MLP neurons of a small language model. Each row is named by its layer, matrix (up: input weights) and neuron, and shows model dimensions 96-191. Each number is 128 + 32 x the weight over its row's rms, rounded and kept within 0 to 255. Numbers have three digits each.
After each neuron's rows, "fires after" lists the tokens most often just before its 100 highest values on Wikipedia text that the model never trained on. A number after a token or word is its count.

L10.up698:073141132145139167140107131135144118159111182086066091157144111107126148128140083170131131164143041153133174090138142140114086135118130102208152085084186137063200143179179104178078102119142135130154125160121119182138098082110121120135093228105118068134137082135143085141116133117145076175
fires after: "ad" 21, "s" 17, "d" 8, "om" 6, "es" 6, "a" 6

L7.up102:130151162134129123174121165159161115104105107162144120118160173120160055157144087114127126112103133116144132128107133105065158148114128085179159101113142168133203123055138187084172144086086096157125138177079148108102132195117105185148069110149116124112093087150117164165082171124100152137
fires after: "r" 12, "re" 11, "pro" 11, "ri" 8, "rec" 7, "ou" 7

L11.up30:133129087183096091095153107138166128100137158078212135134175140133114047193096087144100096095161143188149144107084170135156137095093074063146119158134134132092126174112104134110159118158147120168134140120139107097122120140122108209158167160118149124168186152057107074144080139168116065138
fires after: "li" 20, "wi" 14, "i" 13, "ab" 8, "b" 8, "g" 7

L11.up504:112209074045132104140160111164181139102064187139102111150078100131146160130140083136107142096143130143104155125153140141155179104141170127114127082132134191129101179059202138139153118117094129118102137099114069138141153208122111150142112185060110125122090077133092154100176136081170133156
fires after: " " 21, "T" 13, "ar" 9, "Ar" 9, "| " 8, "D" 6

L5.up798:125140132151157175068145123157139104142106133141130154135136144153187110116088114150172104161130106149149143155150155120108180123136142142153154079103090186088109163086145137162126118087064152193068081096091115119128064127185141176174106081117169144083137140123087144086120123115173139105
fires after: "in " 20, "by " 14, "to " 13, "from " 7, "of " 7

L8.up675:076130134118066189102080180112186110090092085141069160138181125106177137101167117064130112157097117144104155096149146115071106209078098184183124176098180160109112134123137142119157154147154164111094128197121196176138121098148084092155159060066135160127116137114127126134113165094085102146
fires after: "si" 19, "be" 13, "Coun" 11, "ef" 11, "oun" 8, "por" 8

L7.up803:110185193061131122098131102103130119030115150137055150152103127124129089113115131122146131130123135153144149107136143135121171121115164150127156123162107140115100187095153122090101156141093137139160117160142173154105080164133100078130109108088110104104115177030099130168182189117142127126
fires after: "J" 55, "th" 12, "S" 10, "j" 10

L11.up171:127110219139155072125177101102116098076098136167105142152120117147136087120197119074127177113123174131138147094113159131102176161108140041090186099126144144175080157110146083101133171156115157091135099098078128117095127192153114126148139095115151133162103160075154115062098122167162118174
fires after: "h" 37, "H" 31, "— " 4

L7.up419:121174114070083138155132202159164109154073125105098144130165077107154136119109104144075121129178093148136181118162157164118122140124132094121190173085096120066064148186199130155126145085152145188081073081140095089197108101086106085144158120140144168200111087154078148114140143151157070152
fires after: "year" 13, "k" 13, "ed" 9, "ack" 6, "oll" 6, "ing" 5

L10.up645:102089105070135139139091162161172117113111104075093136175205137127120096125132096165074162155133183175090151159107112140121182146140148055151075142158118111081137150143140168122139091113156131151098124114127118093135094159152094146181159192107126153169110113118076123088158116116170180161
fires after: "al" 32, "1" 12, "2" 10, "r" 9, "re" 7, "s" 5

L10.up238:113176155144068121139131202110082116112127142105166128129169093123099113159109151077140076164147054138108161086166116152133159184101049136108125106131151133124150104085147164127136143138130161125138102166117107167117103104129091182143138130179079109097171081122115125096113155121107132145
fires after: "ot" 20, "i" 12, "re" 11, "e" 7, "le" 6, "ri" 5

L7.up1017:131118144154135117160176154140158118099122091122122127141099136090098120118172081125148157209124103184098179120121150112077147139128100074135116136069109112142096124128140132085204131165120112191132139211135082098116042164161095124153124102080173179136116169122100134091178128124139101145
fires after: "w" 56, "f" 23, "W" 10

L8.up640:085188098153113172083187135100120124201140167123158111144190125106113119152134127128119122146191152204199121143174166162142109112133095146160141110149137146113174157171142105111131079150181128108145064143190100175148086136113113127107139156135081111140097071081102119082095124124141097156
fires after: "T" 37, "t" 20, "z" 8, "en" 7, "d" 5, "at" 4

L8.up420:111170144137166119151170100161153130111132109127130100110162128191165136116149061072111172137165110137110157121096145117150168101149108127160104098099183171106084132088178114137187153129116070133143115137133121126122099096135107136157177079139170095083151102034142109143104144167125124145
fires after: "le" 25, "l" 18, "ol" 13, "e" 11, "i" 7, "el" 6

L10.up949:141134079196148151056174128116126142123106199206130088120188112097108128136151188136100081165120108199160148128122157081106170130090092141140107129130106185174101179081197092097086127180090161145117079156112164089082064061112126138129151172116145172137125169115094104081109149140206122118
fires after: "W" 34, "w" 27, "St" 10, "st" 9, "g" 9, "G" 4

L11.up537:091089115159096129081172156116130097096119106139094133130152137120152142134131113117136108136168085148177170139125169134129141180148139137139117148164131157117116133161111146097105201133115142115046116196100148150072124111156112128142176130129099123058077149108120100126112166140117163113
fires after: "an" 16, "in" 9, "g" 7, "n" 7, "ti" 6, "u" 5

L10.up134:085179161123141115053208082108155106045042154153125116141154111126135125114135064084132078122131141133133140138133145140132204113118121149119117113185106193162157124092188124139094112137124124188168140150132100115125077201125114111119093122139183161151117124097045176116152163084146148135
fires after: "t" 29, "T" 25, "En" 8, "en" 7, "2" 4, "b" 4

L7.up811:094172149148112128177184127145091113093140172134131123075212159101131145121114108113166094175129099149112140144135125104110078124112112128140115126144211179088172128137196094185141130099068129130128124154165154146137102176128097181184093127126069150122159113129129137092094192110123105170
fires after: "pe" 13, "ak" 11, "be" 11, "ot" 9, "e" 8

L11.up789:078151119105148176161159122167112105096140147109145103122129079098131088152087142105098083128126119142142104103159156141130121130120146077092130109135179140053136102130127146079162181130097078107068177182113151153113133053075117104143147126109120154167117045148105117122158128146110079146
fires after: "es" 20, "a" 12, "ad" 11, "as" 7, "ro" 5

L11.up67:206180115149111117095077139090172117146106126217130092192116136077151141153168126122153105067135127159179110116137139085059115187106107164151136175083101102133192066109108157162127099131086099147149132125119169169110108088204121200123133144149144117118140162123100148104090186186111118106
fires after: "ep" 14, "c" 12, "i" 11, "V" 10, "v" 6, "ic" 6

L7.up800:125102102106137181154124199129114093118129117191106151145133132146194143142166141087130069122118166139149075123199139134152102138132104146163122142108164131134171120100098132138177109107051165137098110228144102151142151138148108171132140119160077150152112144197125153106134174131096134189
fires after: "u" 33, "con" 15, "in" 9, "elec" 8, "Coun" 8

L8.up963:180109126190060127095107135119125085117080125174148146143160160119218137120174134136154121105127164130108173079170146118138095127129147156139153137076098136112165165154094081153111105132066158100189125164111201181097154137157096165134071143130165143177042156155125105052132170112166075122
fires after: "u" 23, "up" 13, "v" 13, "form" 8, "ep" 7

L8.up771:063186117105120111176134184105146085092119123119041084128222082091198104097091116097090159143123170130183074147123118118157153120131136097101188113113160200093110098111110160125189117064115102111103134116111109132120142098176104131157088085120124132154143093125127106130196113183084100142
fires after: "was " 44, "is " 16, "re" 10, "be " 5, ", " 4

L8.up33:106113188133091117063076125167118115109096075122112091166127108135133133140168167053128140161128161123131182155175139088160133097115107135169173128131095188131108105092211133122127142158080128112106127102124070087109127148132120114183118086108182134148112138125096093072104130159148115131
fires after: "H" 26, "h" 11, "g" 10, "f" 7, "the " 7

L10.up620:089127147127129095066091152144123128134120104151071131134116119151159150116164071129081148159179160151162136069177154123132130146112136132176169164157132161115119119113174086091114186121123173118135107127077124153106157110170089154128112154149128118117061093148142111117114116172158138092
fires after: "I" 13, "c" 12, "in" 12, "ati" 11, "en" 7, "n" 7

L7.up118:135142101199123056117139128156122108107123010136162118119161108072083131073123159140166142187145156147122118130092152104096124197114090103147115134106158169152130123111090082133122164177155134154138121153118133094122121050155106144109169108117157144144145134074108158119143163144139113164
fires after: "e" 25, "le" 21, "g" 14, "re" 10, "te" 7, "si" 5

L5.up708:093090111089067182118130113122074120127114145125111153181148089142168133165094143163114109098112089164129138080140135149121160136129109205158174138116140138164128160142141066121163128130165143143081142132119158173099117124144111173144169108087092155151110097122120058078080117105148097117
fires after: "P" 21, "Di" 15, "i" 7, "er" 6, "u" 6

L7.up996:100197140167140180115133119152171133140100126128119047134159157140123142111125155093124131132128195152234095113192166130120150072125084196189149121145145147125158113143129117066085120103088108111123149130156118163151023111103099121108123152071098160114132113096062174152111101132127139134
fires after: "ot" 12, "om" 10, "y" 9, "t" 8, "T" 8, "l" 8

L7.up1022:148093081166106140119116169139104140137138120172096109142074102103144138150108094148168103145128077145125131056074156155107114185121102100208135108150140149074125141127083054129090137102130092126146179199124147086109065119181109170123153094101132126141098122069131127113123185140208136114
fires after: "ed" 13, "ag" 13, "A" 11, "in" 9, "ad" 8

L10.up399:126135106141071069031133158151122110090088133125098088163153174154197171111140144125124087124163082134125179097083130156099152161083136145123164183122200157137107130185136072151103138068087170155133125181072114118093135094122105176154136140097134079155107119144106124094172136209098136110
fires after: "s" 34, "l" 13, "L" 7, "n" 7, "p" 5

L11.up931:148125100150119101142180130103183078102154160149116123099132055111176122099108127119139170121154157123156093100121144084109109158153142137117124113133137201161080157125108077063150122114143091170142122154136170130174111127152106148173076090107149183096120137125140160119165166121123124134
fires after: "w" 36, "ou" 10, "ow" 8, "fe" 8, "W" 8, "or" 7

L10.up823:120088141053158158119131117127106116120128088131103143144135116085130116156116110116098163206125121166113122170077145177060180159126179121132142104096128127105099173132097175071092113111147140103064144168120139079128118116094086149118165167101095163134128105155124100133122146093066115183
fires after: "r" 14, "s" 13, "ers" 13, "l" 10, "oll" 7, "is" 5

L10.up794:115135108144110143157102139102129110083124123128119153121124133111064160104114156101091154085141143156153175085036154138173172170167133107074140100088095133102094115126167126115080182130093146140130109134120189095111093102120104142142123185090158117069164139099125075148169155117185092105
fires after: "f" 36, "e" 10, "ch" 8, "g" 7, "ec" 4, "G" 4

L5.up629:147169120073176094116153111163106130176122147122143106194117119123096129106150037150114165132122142144116128147140139115127122108135167164101103120073033124136123195086182102088129072138121138130191128117134116079134054141172130118150105116117181185120136131141068112109215134124197131135
fires after: "H" 22, "| " 16, "." 8, ": " 7, "D" 6

L10.up932:063141136119131117126227155117141121094066075117101148148132109145097145120110146060150128161149149147146166088145142180167158145114105148210099134098154143119118132163186082120083119172091120136138146174180086104131081073124107127136218164086185088142113081117078129164127143247115117182
fires after: "g" 15, "cl" 12, "m" 11, "i" 7, "l" 6, "s" 5

L10.up824:164154149129117120061182122107133079139125132096125105129132123092143151153120116150153113196187119125140144085199157153123125138096113092156133174121118111143118141211177134062100112127087171123139100143102129115192103105084093155134088120113137148153043121188111093103051150117131131161
fires after: "g" 25, "t" 17, "y" 8, "st" 8, "en" 5, "p" 4

L7.up24:187159092158104103143197140104131101149122155180106122162077119080157091132093131161167123092134080136063090109155129142058154174141138102118170141165054179108152140087161127092166135111130150129175140193099152220106113135139114121141102129121133097143147109148092096129135173140153145103
fires after: "c" 31, "ec" 21, "ac" 19, "tr" 13

L10.up612:093175114114138127096140083171146104135175132095178034123121087118111147139108133156131127112189064147140065108172177116146143148148104072100125168169125174123197086180125118112128108124084107113121131185182137140212145028120126198115160149117111122135100111110128138149075125136094112173
fires after: "op" 21, "ap" 12, "com" 10, "m" 7, "at" 7

L5.up859:141166180030154154162136189111125107138096141165099171158169159118135100191110140105087130120129129162157092145145142166143194143107126129185224114128111125118155145036122203153150158085129124143158115101137135122145094164101122161175107134053125128103104144092111123067142156152173164132
fires after: "J" 27, "A" 20, "S" 9, "C" 7, "Ar" 4

L10.up931:136143124148148125127152163133102131077131149095082106132177120109170120158152119169157139106107082130123143077197126136105090160124135132129112067129186179068134122172172082142131148089117126087082084124168117076119078117165112137156111094147169171202103056128111138185165139183159089149
fires after: "k" 25, "us" 18, "g" 11, "iv" 4, "os" 4, "ed " 4

L7.up893:181146063154130061095188088099114088155092154173140135128156159179145125189128093110189093079153147147144098051186152178070151190120076121141134145129201121083179114105160126113147150140123114120157112157088163166112108114134106189148171176139113077102181130122128124160040128156128098136
fires after: "si" 32, "di" 30, "ri" 21, "ti" 12, "Di" 4

L11.up304:062139116160118070093176120159179115083114134141036099149109139099162158098128100112122141077151137144181104113156152096088142112088108091204090104076127170108129171110157101134111100161157140133079146160134107135154060141088117127130079119129093170152097092144095132135081156142131160252
fires after: "e" 19, "be" 9, "ed " 8, "co" 8, "ad" 7, "- " 7

L5.up919:208139094132108147103179174142166098142103132127120115151112101094157088154183039172100110126131144124158123166128142096109120078121069102114145136115196111121088160083140053123150116123199107116121105145078111122061148143160132164122097141110085158203148140149134144079171178202108091103
fires after: "195" 12, "200" 12, "197" 11, "201" 11, "198" 6, "18" 6

L10.up852:103085092130061137151144132114094114187117127123112152193119145139155104130123134112105078065126088164109129106138145109142131175099073141149158144142173123142159119125113094173175151127154140136109101151144170186173128121143081161132156150112102079138081094092178096092110150149142083096
fires after: "er" 24, "P" 18, "ar" 10, "ber" 6, "ir" 6, "i" 6

L7.up819:046126112132142215134127172127122110131095104174107091145090117104135107123119179092087130124094119166115116103136153076097140118131117145170142106075186191159132114112128175133194093064140120113127121141116131153198119114144102159162150089137113166099128159103085106104106129155085066138
fires after: "re" 64, "con" 16, "Con" 6, "Com" 5

L8.up320:054101111156126179124154202101128104114123053132130099163130116062173051123102131144119157124110123166139113080128166095111117185125102147144154118101149164151190115132119151114112158109091113155079105118055171168157189106159084140130121093119151174113152185090143162107166172134110094139
fires after: "con" 27, "re" 19, "pro" 12, "w" 6, "Con" 6, "qu" 6

L7.up308:152233117153130137102156134140149140124075100170079156186145119143175116134084113134149047128157103122178101133198164158072136117099119132121141121132148156053179113127123147118162111117148167104174156148091130189113129098139114147131145181142149128085134149122105109171121150127150082088
fires after: "ec" 28, "c" 24, "ac" 9, "au" 8, "di" 6, "Di" 4

L8.up564:119121149148124084159173194114103090082144130130096092125123098118165119170136053103135171162067125155134119080136145119131104145122093130189135116083160168153120071132159108142141081131135122138074108157175136097168103134139084153151104063103177138115148134125093155119126148120118104183
fires after: "W" 12, "w" 11, "e" 11, "the" 10, "th" 10, "m" 9

L8.up149:050158176046122079115158117092130109162075205153093179147127115139110153137083133118083180134126151167152138092108155206118130151119147101179122131149108162040156161085236127112170129145126137142149064109077159175144139130211111146194124108065163110112126070075128079118099124139157081122
fires after: "B" 35, "M" 28, "H" 12, "ar" 6, "T" 4, "J" 4

L7.up465:140149102122183162114127149147103138164111130149145152129129173149166136154079101166155099129156086200163134131164155184063131135123102122167151076130164180129136166093169138149095135141120166147106110114109117112151135140206114105152134103132173103146142150105112158077127129081180121126
fires after: "E" 21, "I" 13, "of " 8, "on " 7, "in " 5, "B" 5

L8.up268:110123111100138101072181074081133129117095091136111072115135131098176130159140071137117105097193101134097180135154171175094119112125168156082128107152118151066102211125135116105119100162074143155144121151171141076181095158091117139133148124068125165181084129121133123092138149083153119168
fires after: "z" 16, "st" 10, "S" 8, "T" 6, "t" 5, "M" 5

L7.up469:084148144084128167101138136125159146136120113109149111129140140116166100119169124115117139114147148170141147158124163112125154109123108155110113164119194128138115169081181122075160126159102137057103144181198127107127024138114100105123146092067118116189124141103148129113084127154162142176
fires after: "e" 20, "l" 19, "ri" 13, "y" 8, "i" 6, "h" 5

L11.up769:099088091099083135090148150133124136079057112165060068136129092145148131136153166067076131114104084139082200101158154131110141176131125081068109127129183162129153096161126130182115142143106160145138133142084082104137153120141115121114157054201071086110095106121082120112177133130146093137
fires after: "es" 25, "n" 16, "s" 11, "a" 5, "en" 5, "c" 4

L7.up764:081153111106091169143139110156110128104107125170046127146104113126146159159115165134132050092164086158134214098191131168101095157098147131192137082128120157124163106138127121192119120089082107118095153179133116173124072141138118126126121138106097104152095097131117158099087159104141115138
fires after: "ad" 33, "ed" 18, "t" 9, "d" 6, "al" 5

L8.up269:165104110098093108127167079166140123120098099126172119134134099184125101105110111095151097116135144142148130051142165119122203179112137125107103134089170137137135126122141169110094177121143148107114132213146137136111049147220109185149086160141154087132137114142064106120160112197128117123
fires after: "f" 19, "el" 11, "li" 10, "fr" 10, "s" 8

L11.up463:064112140107141096099143121068160109098081146143148120132143116138098178157084055121168129142151043170155132072161113131070139122132117094121108097129152141069148130149173139090142164136120177170111109125131133143107106104104095166117123148114160104167037110133082116125098137113121155099
fires after: "p" 23, "b" 9, "por" 8, "g" 6, "ur" 6

L5.up283:100145150142145236043116109132094151100113173146147108099160138165129178151124089114154118124161135142147123169168142182167128115113156107118158139152076155148169133131120114113145163139074112097111053106172114138191109129197129123135132124189135101112106159096101130112145155075171138096
fires after: "in " 19, "of " 18, "by " 9, ", " 8, "to " 6, "I" 5

L7.up72:143143086155175154132156154099179093098117049186083164132121106167151164147202114119103157092137119147162154120158127097069134147132110128134133108048154182116106156122139152143170076123128225096072104189106181140114101116197113153147108077177143093099136148165106164137151156160133093138
fires after: "con" 33, "in" 15, "Con" 9, "v" 7, "inc" 6, "c" 6

L5.up533:145165114076154154147168152108167086120094148124137095164153122116178165140130158153137118094075153158192168131140138077117145129138112135146177143080099130109090148091102125177190153075125125143086116141128147064135090186151116165144105139138120170145079183140110123156106163113161073083
fires after: ", " 26, "ed " 17, "to " 6, "in " 4

L7.up388:152152174092091153160106154170134085098092125156132133106161112056137084146088158077106079203145071180125183135104151112087202162111147080168151103067147157061111133127153146096109082095111161116117136142155171202136121098174113106159167130152118156125132126105118123154065138155091096106
fires after: "ec" 11, "F" 10, "pr" 10, "ep" 9, "re" 9, "pre" 8

L5.up307:120173123101136118143166166120179113130108133130073084135134129132121117094081131149089168114143111122138100182076126133078130116126107160125186171094115147139145171140149156133126081077111154123181143129038161079184140122127109111163082072134214101196182117126111145106160119155079085115
fires after: "is " 25, "was " 12, "in " 12, ", " 9, "on " 7, "ed " 7

L7.up984:077140116145174117129128166130171102146173102194192104131141144103172125103162131087165155128148164110165109127149156073099132173104145106147106102141144112132125091111116093131109099126075085058109139204119149112111128063182111135115110126129110102119128131069127116115112211186085087134
fires after: "ce" 16, "ri" 13, "si" 7, "po" 6, "ap" 4, "le" 4

L5.up996:099160162103134133165148139103173120142096187159060139109169116128126131081097140141089130078128133164163114167099139159087146098122178186107152075150088136097134127054136087124129100121101142092157087114173144146104138129132119144138122140113128105144080142071081113118146136170173088096
fires after: "M" 48, "J" 9, "R" 8, "S" 7, "H" 7, "K" 4

L10.up782:104140163079116145182220097145147113142116119129118069155151088154071138118159135060094160100155139117112144134200114157189133171133177139082116137136141163075148160154133103123142129107110111118044163143142159112124150105034115136142154170097039102154135112087081116113124146187115152193
fires after: "es" 33, "as" 17, "S" 9, "en" 5, "og" 5, "is" 4

L8.up750:119182107086149086155193119149150137127129114128155121157143133177102122138183063087061219144136158138093188178117144096124156143130081145056095164134157116094096113093130124114136182181138082151180062148134125134046109139091103100190121126151117113110209109101109126095128098122148115122
fires after: "e" 31, "le" 15, "est" 9, "el" 9, "li" 8, "st" 8

L8.up753:116165123101097133114111162114168121141166123156121091133158122118096176185112120157128156150162108140146159082162135167141023139136089055113107107144111137127108118199207140129122129102088126161092082090089088103123100103153094098126078122088114156201125108131121091122133115099151107145
fires after: "th" 13, "ad" 10, "k" 9, "ed" 7, "er" 7, "ter" 6

L11.up183:042157125112088178134134099134112138108091140121116086137112165104127099123150101124152065177155150146197102108178139163130140132143094167192124171116130115175198112152167092098122110142100149043032163174165154151193090089123138187169139119154141093127143102122102112077041161147081098184
fires after: "om" 22, "op" 19, "um" 11, "ap" 9, "ship" 5, "ab" 4

L11.up498:127121092092198111157104116099121093076194175167157063112168115126116150101132116187120113107112086141174111099133131167114090129091130106133199095135132141114123101096163156129118159118094100086127093137105074123130060168146117131168147149129167121241121124168134169135130144185136107126
fires after: ", " 25, "| " 25, "ed " 7, ": " 7, "- " 5, "k" 5

L11.up293:160143181115112156120139130119123096090099070156115126151181029094109077197099189165053099178153131149110180091091133147068086146159130170125111120093127139081106126101126095154193116148103198166152153116109126112141126120130130124182145110104158092125108144119124126102113162102156146144
fires after: "D" 26, "e" 17, "f" 15, "F" 11, "v" 7, "G" 5

L11.up791:115110111073145106137137177097118110042087074167125148120113072102168114125103175169082131084095131203168154076096152167086148138128177151123142065094129134131128145087121147114143139153125127140147130147096114106176138077184145155179186138084196166094163105077080161122129142113109073165
fires after: "| " 19, "F" 15, "f" 14, "sp" 11, "qu" 11, ". " 10

L7.up360:164105123170150117055139139114139127118157161168109078122140133125155132141186157108117116135136200137206120098104140086154137066115038128154156112136192126170139106155143075152079122151122150153205104124119169150086092083143126067161103118198136112123112183111109135092137162132113074137
fires after: "u" 19, "on" 16, "ow" 13, "ri" 7, "w" 7, "n" 5

L8.up296:141124059148118055132111151156132105102140130161132100143130099136117164092060141127113059139102090128108100076149139089156165201127123084138124168109160165181138144104152136073080144144121173174166100209135135108157171059176097159132092057160213145139115157159118179135089157148133129135
fires after: "sec" 27, "i" 21, "si" 7, "Di" 5, "rec" 5, "g" 5

L11.up568:098103087116202135108184098083142116148162119128143114129128136158135160088143144073114127134153175115182112089114157126123122138096058091139093146120234122116091100098076137146113146116129098100189089133114185115096091123138134099128154116168153109145156111043070185148163141141149101177
fires after: "er" 16, "le" 13, "li" 11, "ri" 9, "i" 8, "u" 6

L10.up733:154138128100083145137128127124134131048061062137185143135125162101140150153102087092112084201108081174169125100106135097151163200097156094102086140069223119117058171156166155081152100158133155186136148183133134135163129105119074139142171067138154177152132133113098161152100164139134083097
fires after: "f" 23, "g" 19, "F" 9, "ec" 6, "st" 5

L7.up434:064126195051159112133095140075166125064073097191119205130117111140166149119162169046117131122144138141136104151137162126054087182083138144200165099111075187070159153123148157119128123135126167117153111186117121151189144155082098106171147142158090093136067159161115154077066131122121145117
fires after: "Ch" 32, "In" 29, "A" 13, "d" 10, "D" 9

L5.up78:092198159084157173078109134102152113141111068137147153103125103178132145164138169152120129158158185153127079186130135158127140165095122148138136091088059156161147119066109146141092138110112185130148074137096096126127105086160132110147117144165142095151142081130098151077124122099151157123
fires after: "in " 18, "ue " 9, "to " 8, "of " 8, "Ch" 7

L7.up505:051153111103144167120168140132140123078146118134087092148068099091175118123149133106147161195129118173117127089109139135105105145136138074185160129067135132113181100102127145106150115154141151132114116138069169090208106086121101132144034125135144145098150092123116130114127201124090150181
fires after: "re" 25, "pro" 19, "ro" 14, "pre" 11, "t" 7, "ri" 7

L5.up757:136178088089138073167128192123132103138112151108046128144160076067137117107071049110133139154120108128159137153102122116117071155139176189147148111088143157120092140107206122116215140144159139176189162108105105089154126149161106129135113126049171137211191142112133128091154143114131094105
fires after: "| " 40, ", " 25, "was " 5

L10.up39:163106186137056176156121128080118115100145103098137117123179097122111115098077166143100156073143172166104145099111195141125182161119138060158152083117107152130091096149119145129118146115130128095099158137133160132055099073155108155168152134118148076121182139118092083135131136163124108089
fires after: "of" 17, "f" 14, "fr" 11, "str" 11, "comp" 9, "ec" 9

L10.up215:140193127149107137098123204110107113139091088139132110166144060136115139151103141102114132156119093134112172125142144142128079131142180074137126124113122130106073113111151099114124128139100183163125127115135115125135161097212126085153118117082160151144120135085115140090139178115118115179
fires after: "f" 18, "Ch" 13, "p" 11, "ch" 7, "F" 5, "rec" 4

L7.up706:138092131090135128077139166112139136137135119092132134117118113119157116136128127153147090136255135146121103108171114156092125151000141123139146095093127102122106126136111102133127103111166154106133113129118099115149118124119157132135124104134124125133128138115168093137081159121135119137
fires after: "t" 20, "st" 11, "re" 9, "le" 8, "sc" 5

L7.up782:125131168188164188147170154100101106134122113186087121127115140099158120172172156098112093103149153172167135096075159171110165061130169151191166118150101130142112194108185067138085105127119117103090069168164146088149049106085118131124187169135152094140145130085102152090145176215121044129
fires after: "m" 29, "em" 16, "w" 11, "g" 8, "oh" 7, "ist" 4

L11.up340:130183104145104184137142113176154103183070139178194159188128128151132070152119140095093114076099138136139095132085171124121143092067151087113143125114118102101183125083121162029143116076152152131086126194106157099166096125109107171143083083092112159127169119145135073140123166131168103125
fires after: "c" 32, "ri" 18, "r" 10, "C" 6, "es" 4

L7.up503:071201103156157134113155168071143118078080143137137164161101143182162169117154141127144121086125102137145147099169155094112151146122138114108106118067147124085115122076124173102143106124084200136164100158110145107129117087108092123169107116173119086165136160148090116077105149135058091161
fires after: "di" 30, "fi" 12, "si" 8, "ex" 7, "v" 6, "c" 6

L7.up155:095132131095153123037123097109136111146091145121155080092185152144174131125098103122116126159179096155174172111143167190110123131084130139108129115097205165081174152168200110151116102086159195111051167157135122090145121113116110115123029155180058190203107056155122095154129091119121117162
fires after: "s" 31, "es" 24, "os" 10, "an" 9, "ro" 8

L8.up752:071136103084106051162141134152171114131158142150147100114190087098099093101171144149082177123164152163110211160106155098129131101111108102073129180119162143113117170082198147112201096151092131153119111145153094079095099175098108140149151135117143162157137146120126115082118105111154147113
fires after: "e" 30, "h" 12, "st" 9, "wh" 8, "H" 7, "ra" 6

L5.up421:139156103080155217142159099136123127089118157139136161146148098202192129167122149099138095171145142136159120152123111176148126131130172137133194116117161134118172137083116168061094148155088167144131146129107173054178139068119099159135143146167129130139080105143121095092091158144153175040
fires after: "|---|---" 36, "J" 17, "C" 9, "comp" 7, "| " 7, "P" 6

L8.up405:114168147101131094107153149109198150064068103196101128143077105100169142114119096054109174117110164143106145129134158118144118113112097105174151132073112143102121151130132136082105104142128157127124099101151098118184140173067103104185143080152168151125079107153071121118145130099131142163
fires after: "d" 17, "T" 12, "t" 9, "D" 7, "al " 7

L11.up801:145153104146084109175145210148155104063008153149140135177120095127140167163079166174099106089136110170134207094122117089106126155088140118119120148118125095087151149104140155139190154142068160122130116153066139086109142124129119144180162131119129101114111172139095116131113142116180122083
fires after: "v" 18, "sp" 15, "ep" 10, "f" 8, "R" 5

L11.up625:117130066134131098178151089125088093068143162135171112175194113094091118103085136121114118101128093152112084035138132157133136159135089043159165118101198148092208093140142203107121187145107138144133150179123140173114174128151106172151167077092144121157120171113102105110101171154174117149
fires after: "g" 35, "\n" 9, "ri" 8, "si" 8, "for" 6, "vi" 5

L11.up1016:130141095153161109141176148156121110095135114115134160128154094121126116073051090108178068118157049148178095108146169134144113128113130083088191101137178140172173105132163112092150110145143178148106160126160111141194169043187093142120155121133124161112132108166111149115144088153095092124
fires after: "op" 17, "ap" 13, "p" 12, "ti" 11, "ati" 6

L7.up654:137169099178155067139152112141151087111171105146180143148166130141136089111111138171101080108124119125106056087106145093113139148134127085114107160121195130093147152056125113081112101148148137105178101153115173135125161103155114173150165096111143126197174133085158138119072192116102098162
fires after: "19" 44, "18" 23, "i" 20, "ri" 8, "wi" 5

L7.up356:151140128135093150130103129097120105163119129135092114176128076114096106145186109124155152073142038146165136080171163216105173200124110065147194092127071132120167106139131098130112122091123119102084068166114095191094176116104130108158048111154117164120127155162101113128119192149182130167
fires after: "c" 26, "ig" 12, "ac" 12, "un" 6, "in" 6

L11.up58:119116158105182139165140114149128126138107120138119146187141147127129118087127074093108099157100088168104092117133149098116140149090149103097097149100162127101105185126142127100130112113151123139150115157175153123147133096187119111157149066104212124203104120172114140130121116166147123185
fires after: "g" 23, "G" 11, "st" 9, "ec" 5, "St" 5

L8.up847:143180157134142110101161116161135122151094117141150097141138174136157085135181096175157142157119161186144135094144148108108163147097080132199145115128209144131200140147144129115118099054088158114150131152091176147153015102119095198165093162112111172119144128126122087112123087094116121110
fires after: "T" 36, "t" 15, "at" 8, "it" 7, "id" 7, "N" 4

L7.up751:116153155116126119113117101154145124085101129144142147151115122141167130160140074061146132121169111130194164153122144116151124123062054096190148144126094160112159106138142160168128103128116212108102097101118104120158084162189132126170144053115136131191105139146115117093112165100174114105
fires after: "K" 20, "B" 14, "h" 11, "J" 10, "ich" 6, "H" 5

L7.up669:117157122101062147090103170167186123168125105162047163147112147117181138095187130151146117081127063165130169080174159122109213157110157176201134049115164230146136128142136155159126124082155180108100128172084160216114130131154106108167101115119113103106165122122117100127126135136148148066
fires after: "in" 37, "In" 23, "con" 12, "ex" 8, "ter" 5